Weights of a small transformer language model.
Size: 9 layers, width 640, 5 heads of 128, MLP 2560 tanh GELU, vocabulary 8192, 54.7M parameters.
Architecture: LayerNorm before each block, rotary positions, no biases in attention or MLP, attention and MLP in parallel.
MLP neurons of a small language model. Each row is named by its layer, matrix (up: input weights) and neuron, and shows model dimensions 208-303. Each number is 200 + 30 x the weight over its row's rms, rounded and kept within 0 to 999.
After each neuron's rows, "fires on" lists the tokens most often at its 100 highest values on Wikipedia text that the model never trained on.

L4.up2447,174,149,181,145,175,174,248,225,205,147,175,183,217,196,212,215,207,217,135,165,171,197,175,191,232,210,197,212,259,216,192,244,151,220,191,172,158,198,188,269,195,213,205,144,189,141,208,169,199,218,195,239,225,254,185,168,178,169,185,180,201,235,157,206,235,198,247,217,207,260,178,206,198,206,182,159,221,190,196,193,200,210,195,237,263,241,219,155,176,206,185,222,244,199,212,204
fires on: " on", "oc", " of", " to", " for", " in"

L4.up178,198,202,199,239,240,149,170,237,187,223,220,223,242,185,239,187,170,138,206,257,218,220,267,146,228,194,178,149,245,154,196,200,208,225,190,177,216,188,193,166,233,172,207,227,201,203,212,173,231,270,245,230,185,176,176,189,169,129,201,157,192,204,223,213,204,180,218,152,194,267,204,234,223,172,215,251,154,213,165,205,185,146,198,176,212,212,254,230,207,225,215,237,117,177,229,211
fires on: ".\n\n"

L4.up854,178,209,146,300,190,196,85,166,182,198,208,220,207,243,259,186,194,137,238,185,206,199,213,227,184,263,203,171,108,192,181,134,164,239,179,197,179,186,243,178,178,202,214,198,189,188,258,180,181,239,202,247,203,181,206,198,173,178,226,122,214,149,235,198,231,223,203,190,211,212,251,212,131,207,192,241,200,214,208,196,222,206,209,180,205,202,214,205,212,237,182,262,215,226,221,195
fires on: ".\n\n", "|", ").\n\n"

L4.up2429,167,154,222,237,220,212,191,185,137,153,160,238,219,203,216,202,152,193,200,185,179,278,203,172,261,168,219,158,140,183,222,184,224,227,209,197,116,203,215,170,179,172,231,241,237,196,252,205,213,248,186,145,204,119,192,208,210,247,192,182,191,202,152,184,206,262,246,118,258,194,237,160,181,233,229,152,189,166,187,151,160,175,148,193,188,175,219,189,209,256,229,206,190,195,164,174
fires on: ".\n\n", " as"

L4.up365,185,193,171,205,265,223,182,267,167,188,176,235,201,212,184,225,204,181,221,193,205,171,217,161,175,226,242,202,152,205,181,224,123,226,245,186,172,167,227,172,190,248,186,122,225,163,198,213,213,245,175,216,218,195,213,203,169,233,128,169,176,179,211,190,213,181,286,184,230,200,234,208,152,326,221,242,188,232,168,253,206,187,241,150,181,149,192,222,213,211,186,219,169,180,218,223
fires on: " in", " on", " by", " of", ".", "|"

L4.up285,201,149,203,224,189,205,207,220,194,218,222,194,192,185,207,223,149,205,166,223,180,214,230,188,249,161,199,180,199,138,171,156,174,187,205,235,208,166,215,173,236,207,206,205,206,196,255,254,177,175,190,208,168,214,144,206,222,178,179,225,266,206,209,179,171,201,122,191,193,155,173,177,174,210,189,172,205,214,195,206,210,206,221,175,225,220,229,207,251,225,186,153,162,188,221,247
fires on: ":", "t", "g", "y", "G", "'s"

L4.up1661,165,188,176,184,229,190,218,205,214,223,162,165,243,200,188,214,268,198,229,199,217,163,228,262,218,195,182,197,187,204,197,235,162,166,219,185,177,175,134,169,190,215,238,150,192,205,170,210,218,242,240,225,177,148,158,172,202,215,228,162,201,215,273,183,234,181,152,243,160,181,209,186,162,225,193,213,239,186,200,197,243,194,227,167,203,143,205,181,207,209,189,241,192,182,208,217
fires on: " to", " of", ".", " on", "un", " "

L4.up858,177,207,150,197,175,171,158,191,181,206,197,169,176,177,187,190,157,185,211,184,135,165,166,196,187,217,170,176,108,262,216,148,206,192,213,168,169,211,225,182,168,269,224,159,197,211,214,196,158,177,205,172,255,162,214,206,243,116,217,215,159,207,246,142,198,184,234,138,225,190,203,206,159,231,177,209,116,247,166,218,188,205,227,202,195,189,250,180,245,256,207,223,171,202,192,188
fires on: ".\n\n", ".\"\n\n", "\".\n\n"

L4.up1598,132,263,212,176,162,201,194,210,191,189,202,176,161,245,188,198,224,227,225,200,163,218,203,224,227,222,208,155,178,202,219,184,204,160,224,197,160,159,210,182,173,231,222,210,194,183,259,213,216,212,241,230,223,193,220,191,213,183,165,159,164,161,198,144,180,215,187,192,193,210,187,180,206,169,206,223,180,205,194,181,190,274,205,146,206,165,190,174,215,272,160,259,189,217,243,201
fires on: ".\n\n"

L4.up2017,249,244,230,268,237,193,183,225,188,177,241,227,213,204,259,183,202,146,134,218,255,168,263,215,171,188,143,210,184,176,165,218,235,218,212,204,162,173,199,198,224,170,178,214,254,188,226,171,197,190,187,196,240,216,230,185,150,199,151,188,195,122,225,181,206,191,167,189,220,190,185,174,229,183,258,208,193,270,185,206,178,215,212,208,213,166,174,219,219,129,161,240,193,184,261,190
fires on: ":", " of", " with", "ed", "ing", " described"

L4.up1866,286,219,178,183,180,180,193,176,168,250,177,183,135,210,241,203,144,182,214,217,223,200,156,192,227,218,237,160,220,194,217,218,192,220,128,234,223,202,201,208,201,210,186,226,188,221,182,212,153,277,254,227,195,188,206,237,242,220,207,178,207,164,151,198,178,199,201,150,165,201,203,126,182,248,185,233,241,199,159,225,170,221,183,199,246,182,188,207,141,186,233,195,164,123,227,203
fires on: " a", " of", " from", " an", " former"

L4.up1331,179,210,230,180,247,178,235,178,240,203,222,218,158,198,177,206,199,209,201,180,240,181,170,176,241,204,194,250,200,210,127,216,218,211,184,177,186,193,172,182,187,220,241,207,254,222,230,199,153,186,182,160,208,228,168,222,223,217,163,167,205,187,244,167,226,201,181,203,201,102,203,235,206,228,194,248,162,213,240,194,237,162,175,237,220,243,225,231,162,218,254,184,191,211,281,200
fires on: ".", " or", " about", " and", " than", " around"

L4.up1492,201,225,194,182,161,206,133,203,220,188,218,202,197,198,220,227,180,155,152,165,212,232,230,168,247,162,220,193,199,222,199,129,241,177,192,183,223,214,202,178,177,178,235,250,163,158,278,153,172,187,214,175,204,175,214,184,203,203,190,165,245,242,193,162,222,172,218,181,180,209,153,204,211,226,224,213,186,203,175,207,193,218,206,192,220,153,172,176,223,233,179,270,220,183,197,169
fires on: ".\n\n", ").\n\n", ".\"\n\n", "|"

L4.up676,254,202,238,196,192,203,199,209,242,170,196,240,261,189,202,198,157,181,180,180,255,190,266,189,208,200,208,182,207,183,110,170,227,193,168,165,142,192,183,153,165,161,194,235,180,161,188,238,238,201,193,174,193,160,231,182,282,197,197,250,217,176,190,192,182,241,217,201,197,215,193,218,221,175,173,224,162,189,167,187,167,221,229,175,182,221,229,227,216,174,197,179,204,208,195,192
fires on: ":", "°", "age", "′"

L4.up781,207,227,151,214,199,184,198,196,245,199,218,215,201,234,204,220,222,205,205,188,213,152,210,176,202,196,195,213,148,185,207,174,182,233,195,205,149,171,216,205,170,214,138,248,194,199,200,173,197,220,264,205,235,216,179,187,220,217,194,203,226,230,187,185,202,154,171,192,203,245,183,205,216,213,159,178,200,210,195,235,198,173,177,246,200,213,229,194,178,252,210,211,178,228,170,193
fires on: "/", " and", " on", "n"

L4.up835,139,168,213,255,250,202,173,161,180,181,180,242,182,187,218,148,204,197,192,210,209,174,240,156,201,213,232,193,139,154,192,182,179,212,156,174,213,182,180,208,201,202,240,245,188,249,203,168,191,177,200,181,254,210,176,216,215,220,232,184,195,219,175,174,212,183,198,190,201,172,215,156,191,182,250,204,182,169,150,150,167,220,190,236,218,165,260,180,295,194,201,201,164,208,221,230
fires on: ".\n\n", ".\n", "\n\n"

L4.up1800,199,194,255,211,194,245,221,211,220,220,173,184,214,197,202,181,247,185,212,176,223,164,158,195,153,212,202,251,227,166,212,224,196,141,229,176,181,197,175,205,197,251,216,160,248,180,219,145,204,208,175,180,196,207,174,205,113,189,168,214,171,176,200,162,216,201,222,165,164,188,191,189,205,217,184,207,194,187,229,256,298,274,201,176,229,215,200,168,288,154,216,235,219,182,202,240
fires on: " of", ".", ").", " from", ")", " for"

L4.up404,217,215,182,204,157,197,186,235,208,200,193,173,182,144,198,207,211,231,184,201,180,187,173,206,174,189,215,219,221,218,187,199,261,147,221,174,229,170,217,215,197,197,175,187,177,200,207,154,198,205,190,212,222,204,157,220,134,255,209,216,201,228,188,241,189,264,208,188,194,194,164,197,177,208,254,256,212,187,169,213,201,236,188,170,218,197,187,203,260,208,223,191,215,216,166,215
fires on: ".", " of", "z", "et", "k", "n"

L4.up1217,179,201,204,244,166,200,157,221,201,172,207,205,238,146,191,230,182,182,164,209,185,166,258,206,205,200,180,244,171,179,216,215,227,177,228,179,240,160,153,223,202,185,173,176,242,198,207,178,191,209,173,244,243,178,189,197,172,196,189,231,231,247,238,97,207,239,202,174,258,206,141,212,193,182,160,212,213,227,212,186,181,197,181,206,187,185,223,184,231,171,197,205,193,156,169,201
fires on: " /", " and", " with", "\n", " club", " ISBN"

L4.up1350,197,215,181,153,150,182,196,180,210,177,191,202,160,195,276,226,220,185,198,238,202,186,201,224,247,230,261,192,172,259,192,191,173,225,203,209,174,223,189,215,213,195,176,204,181,218,216,165,215,177,263,188,221,236,182,250,166,166,169,180,155,245,189,231,182,260,179,220,183,202,170,151,178,236,156,115,203,240,208,221,251,169,216,221,195,208,222,149,181,154,205,176,180,185,216,133
fires on: " a", "al", "ac", "el", "on", " II"

L4.up573,143,176,156,191,169,256,163,195,166,153,207,149,187,215,144,219,195,201,162,184,194,140,214,204,183,209,195,155,235,225,190,148,222,186,151,210,231,178,145,247,178,205,202,215,230,198,247,197,205,185,209,233,170,224,123,176,262,240,186,183,227,190,210,177,201,184,232,229,231,240,154,181,186,232,173,159,179,196,166,177,230,140,247,234,134,157,194,190,206,187,212,195,202,226,162,166
fires on: ",", " with", "qu", "with", "n"

L4.up111,207,216,182,223,208,222,182,234,204,202,234,164,201,189,215,177,194,179,205,161,144,217,201,211,169,194,199,144,171,216,166,149,236,184,182,171,205,167,223,164,161,250,191,209,201,159,289,199,184,222,206,149,143,181,247,203,186,146,148,175,223,208,198,190,225,189,270,143,235,167,195,179,197,216,197,246,159,206,205,220,157,255,192,222,228,178,210,216,217,279,167,276,225,197,198,205
fires on: ".\n\n", "|", ").\n\n"

L4.up2482,219,177,150,132,214,224,182,168,204,238,127,151,196,223,126,274,236,239,203,183,226,184,199,223,185,236,192,189,230,236,207,203,225,228,220,162,250,200,163,178,221,197,200,161,184,201,205,212,192,212,141,212,195,220,165,177,186,192,213,264,118,189,188,232,205,203,247,159,179,175,245,162,275,200,199,182,228,198,221,216,172,162,204,209,189,171,116,191,170,157,210,162,216,173,196,246
fires on: " and", "end", "ak", "D", " or", "k"

L4.up1481,212,186,158,156,202,187,254,249,181,182,211,153,244,256,156,197,223,181,177,253,228,226,171,225,210,227,177,223,161,226,202,217,187,247,196,203,177,159,240,175,181,179,237,157,198,198,218,251,185,182,167,194,184,205,191,245,268,168,193,203,208,220,220,201,189,176,214,287,233,150,178,186,222,253,205,186,234,198,199,194,213,192,204,183,172,183,203,194,206,150,208,167,179,187,143,217
fires on: "ov", "u", "d", "un", "m", "ik"

L4.up2355,277,193,198,250,206,178,266,181,205,233,139,192,159,231,101,229,215,171,216,177,201,215,217,227,177,211,199,263,240,195,208,218,235,143,237,228,211,217,212,234,208,164,194,223,242,205,180,232,235,179,174,199,230,179,226,192,206,214,206,200,219,175,196,196,188,166,246,252,160,173,177,220,221,206,209,234,219,203,171,154,182,171,168,220,220,169,181,242,177,155,216,209,211,144,232,223
fires on: "ve", "'", " /", "-", "f"

L4.up1876,195,212,234,153,185,187,160,174,172,195,131,239,220,166,157,151,146,210,213,179,193,169,204,160,181,208,213,199,217,215,202,221,213,218,147,165,201,238,247,185,188,222,173,224,232,208,210,167,186,181,230,191,262,246,228,213,218,175,188,161,181,176,227,218,237,164,194,203,208,183,195,198,125,169,183,188,194,193,198,185,183,181,240,190,202,183,178,218,169,226,239,250,285,218,236,181
fires on: " the", " and", " of", " for", ",", " For"

L4.up418,196,173,176,216,211,239,212,247,206,201,214,227,191,236,205,262,222,89,248,199,200,244,258,158,157,174,181,250,225,180,228,217,175,212,131,195,204,162,247,164,209,158,258,211,228,195,214,194,187,149,208,208,183,184,223,209,163,280,180,206,194,165,181,221,177,159,191,176,214,241,219,204,170,178,201,148,239,218,139,270,149,273,175,178,192,185,229,211,243,220,207,239,218,183,115,182
fires on: " the", "–", "'s", "20", "-", " ("

L4.up609,245,168,168,230,149,202,193,147,188,214,134,203,169,222,226,200,189,189,203,184,186,189,247,177,201,167,183,193,228,210,218,174,198,207,233,227,216,244,155,176,180,179,226,176,190,210,176,139,226,211,195,227,196,183,226,210,213,237,227,179,215,209,203,213,162,194,190,232,233,146,157,203,214,132,131,225,228,159,170,259,232,224,203,212,223,178,200,208,194,187,206,203,227,149,205,199
fires on: "-", "\n", " (", "mp", "'"

L4.up704,195,182,188,223,218,162,182,162,241,193,160,248,208,215,216,242,184,282,191,160,169,215,213,211,174,171,180,200,179,212,255,250,194,136,220,188,200,138,244,242,136,221,191,191,185,197,181,192,188,139,204,191,187,181,274,206,188,183,229,154,203,203,188,188,192,188,191,169,200,164,193,180,180,172,192,217,221,181,213,154,213,190,208,160,172,260,182,191,202,194,171,189,266,226,205,243
fires on: " to", "-", "f", "ul", "v", "bi"

L4.up684,244,220,203,160,169,191,192,188,177,225,167,194,224,176,200,223,186,209,175,200,314,185,220,254,219,204,215,202,196,241,175,178,176,226,201,192,169,186,261,218,159,184,230,197,223,197,208,245,159,208,175,226,249,137,188,174,217,207,262,209,173,227,202,245,206,192,208,234,205,235,237,176,173,212,164,254,187,186,250,182,201,174,262,215,200,241,161,202,185,276,256,164,238,162,226,186
fires on: " by", "ac", "z", "k", "uck", "ak"

L4.up1046,181,219,243,210,161,123,236,233,197,175,186,182,171,210,184,247,197,147,214,201,171,162,215,133,239,178,228,245,198,183,232,182,231,183,229,185,173,243,149,156,194,197,203,178,191,186,213,189,214,264,147,174,233,202,229,172,148,214,191,184,204,208,144,210,173,199,228,199,170,169,187,189,227,175,189,197,206,159,241,231,179,278,174,250,173,231,172,202,243,191,225,198,204,216,170,213
fires on: "\n", " in", " (", "ack", " |\n", " /"

L4.up1740,164,153,232,174,151,245,195,173,206,226,185,208,222,206,199,191,149,183,186,154,195,186,190,240,140,238,204,179,218,183,150,162,197,205,197,215,197,227,185,186,237,207,200,161,235,184,195,154,170,189,178,218,213,206,147,172,171,162,219,187,210,158,280,222,201,217,200,130,221,234,179,224,157,178,177,148,175,191,193,208,233,92,168,199,217,188,221,231,209,188,194,156,218,217,241,223
fires on: "\n", ",", "h"

L4.up658,214,260,185,177,276,177,184,197,177,192,214,248,177,234,233,187,222,253,222,178,206,195,226,172,225,220,239,234,172,170,224,193,171,200,165,217,203,220,194,200,202,182,242,189,223,223,223,207,133,221,155,202,215,178,209,167,220,237,241,220,164,174,188,190,224,133,178,227,213,184,202,99,230,196,193,190,203,217,186,248,165,193,221,178,210,180,223,226,232,196,225,211,242,148,186,220
fires on: " a", " to", " and", " as", " appointed", " an"

L4.up1936,226,222,142,231,137,225,180,182,185,218,186,115,164,209,223,237,199,168,216,201,192,209,195,232,210,261,217,157,190,122,190,180,244,204,214,182,166,223,233,207,212,186,208,230,214,240,235,168,161,191,251,224,183,154,155,195,208,192,131,177,196,193,174,210,216,215,207,155,186,232,235,214,201,161,224,203,264,162,192,214,212,230,205,195,211,214,213,219,205,226,173,210,169,218,167,201
fires on: ".\n\n", "\n\n", ").\n\n", "\".\n\n", ")\n\n"

L4.up2,173,219,239,203,238,182,160,199,237,231,240,166,253,283,220,237,261,179,123,203,227,239,194,206,119,196,194,177,249,176,155,220,227,206,190,217,238,163,202,251,131,186,191,183,229,248,219,205,169,199,189,202,213,160,226,237,236,208,179,218,204,203,176,247,195,235,192,203,257,218,132,169,242,244,187,201,146,185,198,207,148,255,170,194,179,221,194,218,250,185,233,169,197,200,181,213
fires on: " were", ",", " and", ":", " of", " people"

L4.up433,219,212,217,161,229,223,203,199,218,169,258,214,202,160,220,190,220,178,204,118,158,228,212,184,258,196,181,226,200,193,167,247,176,217,215,253,199,200,206,154,147,248,203,236,195,205,210,204,151,229,250,197,230,175,175,199,200,211,197,225,195,215,177,207,257,265,213,211,205,180,203,170,225,200,230,228,248,182,162,172,166,200,192,268,202,218,168,241,216,209,149,172,166,218,179,189
fires on: ",", " ", " W", ":", " |"

L4.up2220,208,173,206,202,217,239,268,152,185,169,152,212,208,229,200,195,226,171,166,180,128,208,144,182,198,220,196,190,194,124,208,241,184,225,256,197,222,186,142,220,192,129,166,224,260,167,230,208,210,246,194,187,204,187,220,180,219,164,194,187,202,227,223,208,188,162,174,168,240,164,184,174,213,231,199,138,169,201,201,169,248,207,210,233,151,209,229,219,245,234,205,211,244,151,185,181
fires on: " |", " of", " Preceded", " for"

L4.up1541,171,229,241,152,178,157,158,189,177,187,243,220,237,197,179,223,137,241,152,200,222,177,163,229,172,203,234,199,149,159,218,204,232,192,203,226,200,199,196,159,199,178,177,225,229,184,180,242,126,212,232,211,228,190,169,179,225,184,211,192,264,136,145,211,190,212,228,283,201,189,241,178,216,231,203,206,188,208,215,273,205,172,177,247,197,187,236,222,170,129,233,182,209,190,223,239
fires on: "ot", "al", "il", " L", " a", "ap"

L4.up816,163,196,156,210,238,248,187,215,180,221,203,213,200,185,230,215,193,192,202,193,203,207,220,214,195,204,179,208,182,244,179,163,230,157,213,230,200,215,237,186,208,245,155,164,205,190,197,154,140,217,215,171,209,120,230,212,189,232,165,176,161,191,162,188,149,188,264,179,234,167,189,214,213,217,204,172,238,216,173,166,219,150,173,211,168,200,199,212,180,247,181,329,172,193,236,228
fires on: "|", "ing", " of", ".\n\n", "-"

L4.up1072,187,207,200,176,279,236,214,179,195,225,239,201,241,214,232,181,213,220,175,163,219,154,159,230,141,184,213,165,213,198,193,195,206,263,145,186,235,236,194,232,185,218,167,232,192,216,212,220,196,173,172,257,243,206,217,228,218,200,204,187,200,183,200,240,229,210,190,192,242,180,197,197,150,186,186,212,252,205,212,152,179,167,195,191,220,160,211,236,187,181,216,188,248,185,153,186
fires on: " and", "e", ",", "ie"

L4.up2246,205,260,189,217,218,283,240,174,220,156,192,210,238,170,186,257,229,141,199,178,231,249,176,176,224,202,256,254,203,163,203,263,215,212,232,170,181,179,161,228,218,236,215,175,236,140,207,193,199,227,164,173,183,168,178,182,219,162,187,192,224,221,194,225,147,219,217,223,247,179,232,231,203,193,215,241,189,251,232,196,227,181,246,236,193,252,228,215,143,159,182,246,201,174,111,267
fires on: " ", " /", " (", " |", ".", " of"

L4.up920,178,186,194,196,205,184,219,167,215,246,221,199,153,132,217,213,125,206,193,184,180,173,206,211,177,170,231,198,181,148,170,212,192,223,192,237,284,159,212,181,201,246,231,232,214,195,208,227,215,222,216,215,199,209,183,232,162,156,198,187,226,202,210,223,190,176,254,211,257,200,234,180,250,173,241,203,196,224,237,177,200,206,259,194,176,216,229,225,227,169,190,159,221,178,161,233
fires on: ".", " ", "ly", " than", "un"

L4.up1410,244,196,179,144,157,218,243,216,179,182,193,172,198,186,217,216,211,217,208,173,218,213,212,224,179,202,210,196,245,228,247,255,190,189,201,204,212,173,247,225,184,204,211,244,163,195,241,194,206,248,188,218,239,187,228,240,150,224,217,231,176,192,202,212,160,192,120,194,195,221,195,132,181,203,206,157,207,218,207,205,183,234,190,206,221,212,182,191,186,214,235,210,226,178,187,160
fires on: " in", " the", "'s", " of", " from", "|"

L4.up32,243,231,244,174,168,208,184,212,166,183,250,208,171,233,182,211,154,215,205,236,153,165,237,228,234,184,211,209,246,196,133,272,204,254,233,181,217,165,167,256,240,179,193,195,161,169,277,207,209,202,165,211,185,244,185,210,168,194,210,176,210,163,196,154,206,234,202,227,199,121,249,148,231,178,173,162,219,198,183,216,175,207,189,241,228,200,206,139,190,187,202,206,205,221,189,212
fires on: " ", " time", " for", "10", " of"

L4.up1873,246,227,179,194,207,196,172,252,167,191,217,172,127,178,224,219,112,203,168,216,188,243,149,207,197,220,206,165,188,185,219,186,240,249,143,244,245,213,198,127,182,196,204,250,187,210,236,197,150,192,213,164,166,159,214,207,224,214,186,214,208,215,174,171,206,194,240,197,202,141,172,144,204,179,232,183,199,166,145,199,194,215,198,242,185,168,237,204,207,244,232,244,167,176,185,214
fires on: ".\n\n", ").\n\n"

L4.up2157,213,210,198,147,228,206,180,227,178,199,200,204,167,193,214,153,203,204,146,215,156,218,182,206,172,200,181,175,214,191,180,203,241,225,171,228,142,180,186,225,174,161,201,183,262,195,208,180,169,184,175,230,173,202,172,194,232,215,158,156,173,197,281,196,197,190,219,145,265,227,204,247,181,193,191,215,199,226,183,181,146,194,183,179,249,194,136,234,255,201,178,188,172,242,169,187
fires on: ".\n\n", "|", ").\n\n"

L4.up1005,148,161,244,194,244,249,229,181,228,243,192,191,165,229,205,175,256,192,186,141,239,247,239,240,235,182,236,189,180,229,203,207,194,179,188,191,284,226,213,186,199,167,220,182,240,197,190,198,198,195,197,182,213,201,207,221,232,203,226,173,214,179,190,191,215,217,227,237,159,176,150,187,178,249,183,228,192,221,215,217,166,222,204,224,189,169,213,252,172,194,253,186,174,200,222,227
fires on: ",", ";", ")"

L4.up1298,189,218,211,183,153,196,190,192,206,230,144,216,196,170,183,195,213,145,197,252,223,194,129,170,160,246,192,144,246,202,205,184,199,223,142,178,203,161,202,115,221,225,227,199,228,199,216,210,204,212,244,192,169,288,215,204,199,225,217,213,167,177,201,168,201,184,241,232,171,209,161,192,121,175,267,144,167,210,223,198,148,204,219,217,185,141,236,192,229,226,211,197,218,238,232,166
fires on: ".", " of", "ata"

L4.up1285,220,222,192,223,233,243,197,193,205,165,219,203,161,265,226,227,224,216,225,141,162,194,204,203,256,242,189,150,193,197,198,191,210,226,163,238,161,238,264,184,182,208,212,182,237,176,202,176,191,241,184,225,192,223,173,212,140,223,217,212,201,188,178,150,245,174,155,201,192,205,206,191,192,209,155,178,217,202,188,148,253,167,199,221,218,263,196,225,186,227,170,207,222,182,179,231
fires on: ",", " and", "o", ":", " to", "19"

L4.up1042,191,208,108,142,219,208,212,151,238,267,219,227,173,175,196,254,176,184,190,168,234,267,153,169,235,205,246,167,229,209,186,180,160,241,161,191,198,218,167,180,186,226,222,213,212,202,192,212,190,202,212,184,195,239,214,240,229,183,213,226,206,212,160,225,227,232,213,203,203,222,202,219,196,242,205,207,274,230,160,239,167,252,135,197,170,246,193,173,181,198,193,242,162,188,206,242
fires on: " |", "00", ";", ","

L4.up517,205,191,239,244,240,245,229,227,194,207,199,227,192,194,225,166,241,160,179,239,165,179,206,154,203,193,173,238,199,222,171,155,209,230,149,236,188,205,188,181,221,213,197,179,202,144,175,183,235,213,212,214,142,152,247,226,159,234,167,156,207,224,210,196,168,197,260,263,181,175,167,197,175,198,206,170,184,204,257,191,190,220,159,202,248,156,166,214,187,191,188,229,214,210,227,197
fires on: " ", ".", " of", "ain", "ing"

L4.up1374,176,212,183,244,203,205,220,192,214,184,208,215,203,170,224,168,187,142,148,289,177,206,242,210,177,240,159,177,206,177,253,215,191,228,167,204,207,214,214,191,228,208,144,219,248,173,206,177,135,216,231,227,190,142,188,221,208,189,174,171,149,216,207,224,234,252,197,247,207,204,218,189,229,200,225,202,218,150,178,204,213,155,168,201,222,190,157,232,229,184,190,231,178,212,151,256
fires on: ".\n\n", "|", "atic"

L4.up893,208,228,210,214,181,204,243,200,190,214,199,197,190,186,214,185,211,136,201,209,194,207,207,158,181,219,213,198,228,233,222,208,202,218,232,217,238,178,198,168,225,231,234,230,166,220,201,163,175,261,185,173,203,199,252,245,189,197,137,215,142,169,198,200,181,175,214,173,305,180,249,195,222,191,181,191,143,176,173,191,200,190,216,183,204,222,224,194,203,194,231,271,204,203,178,169
fires on: " in", " of", " games", " ("

L4.up207,163,199,211,272,207,185,163,201,185,165,199,199,211,149,202,205,189,163,169,232,215,171,205,202,216,187,186,225,211,206,221,213,167,173,215,220,191,191,206,141,202,241,182,202,211,162,192,230,184,190,203,148,199,148,155,206,271,147,177,164,186,223,200,120,221,230,246,205,228,154,218,260,209,194,220,231,154,244,153,171,179,185,191,203,225,184,187,199,171,205,180,229,234,190,138,196
fires on: ".\n\n", "\n\n"

L4.up1414,244,206,208,170,229,193,222,213,211,147,228,135,241,209,216,198,236,241,167,223,206,218,220,180,168,168,285,158,205,197,186,142,184,173,169,228,260,184,215,218,140,171,219,172,201,205,227,197,218,186,172,224,234,233,200,234,171,175,201,190,173,244,213,176,219,217,200,252,199,171,194,211,206,181,232,230,247,206,155,259,181,170,187,253,184,208,171,247,181,191,183,165,118,194,212,228
fires on: ",", " ("

L4.up1907,202,213,215,244,269,199,196,196,213,190,215,201,228,198,225,223,203,194,171,190,177,213,201,172,213,202,197,261,192,218,138,223,243,265,205,254,181,236,207,203,213,190,202,171,213,216,156,203,197,163,190,203,183,135,211,239,156,223,177,188,221,178,193,189,232,225,250,214,217,149,189,191,225,214,206,210,206,239,226,159,257,195,268,157,196,197,186,204,166,165,186,219,184,198,185,208
fires on: " and", " only", " or", "'", " up", "ed"

L4.up1084,180,192,208,198,199,206,196,234,178,175,185,200,186,208,179,229,223,222,209,159,205,286,188,191,230,195,189,174,278,188,178,206,223,216,228,221,184,172,151,231,211,185,158,186,262,129,277,169,226,190,222,179,176,219,210,233,198,218,174,197,174,211,175,203,210,193,213,158,160,212,169,143,192,213,188,208,168,185,192,175,197,255,141,242,240,157,242,225,190,251,190,197,144,146,143,226
fires on: ".\n\n", ").\n\n", "|"

L4.up1655,165,215,182,225,219,224,197,216,179,207,221,185,176,220,240,220,202,238,256,158,235,168,200,228,193,203,167,212,197,164,192,229,218,189,181,219,198,234,189,139,210,206,186,183,205,205,182,210,202,242,234,207,180,192,215,192,216,222,181,192,179,192,217,183,216,256,200,198,225,160,125,182,231,215,197,229,166,191,197,182,182,216,244,205,206,206,172,202,226,181,160,205,214,164,205,177
fires on: " ", "\n", " |", "amb", " finish"

L4.up2336,213,231,170,236,223,263,115,168,226,234,214,192,106,203,191,197,242,215,197,236,190,220,151,220,217,248,208,222,170,207,192,264,214,195,213,200,208,196,216,231,210,201,221,214,209,181,209,209,183,202,236,174,243,180,192,226,214,200,211,172,187,131,203,211,168,166,197,202,256,202,165,175,200,177,199,198,160,173,215,205,190,200,236,145,172,162,223,247,166,185,209,167,241,181,182,199
fires on: ",", " than", ".", "km", " between"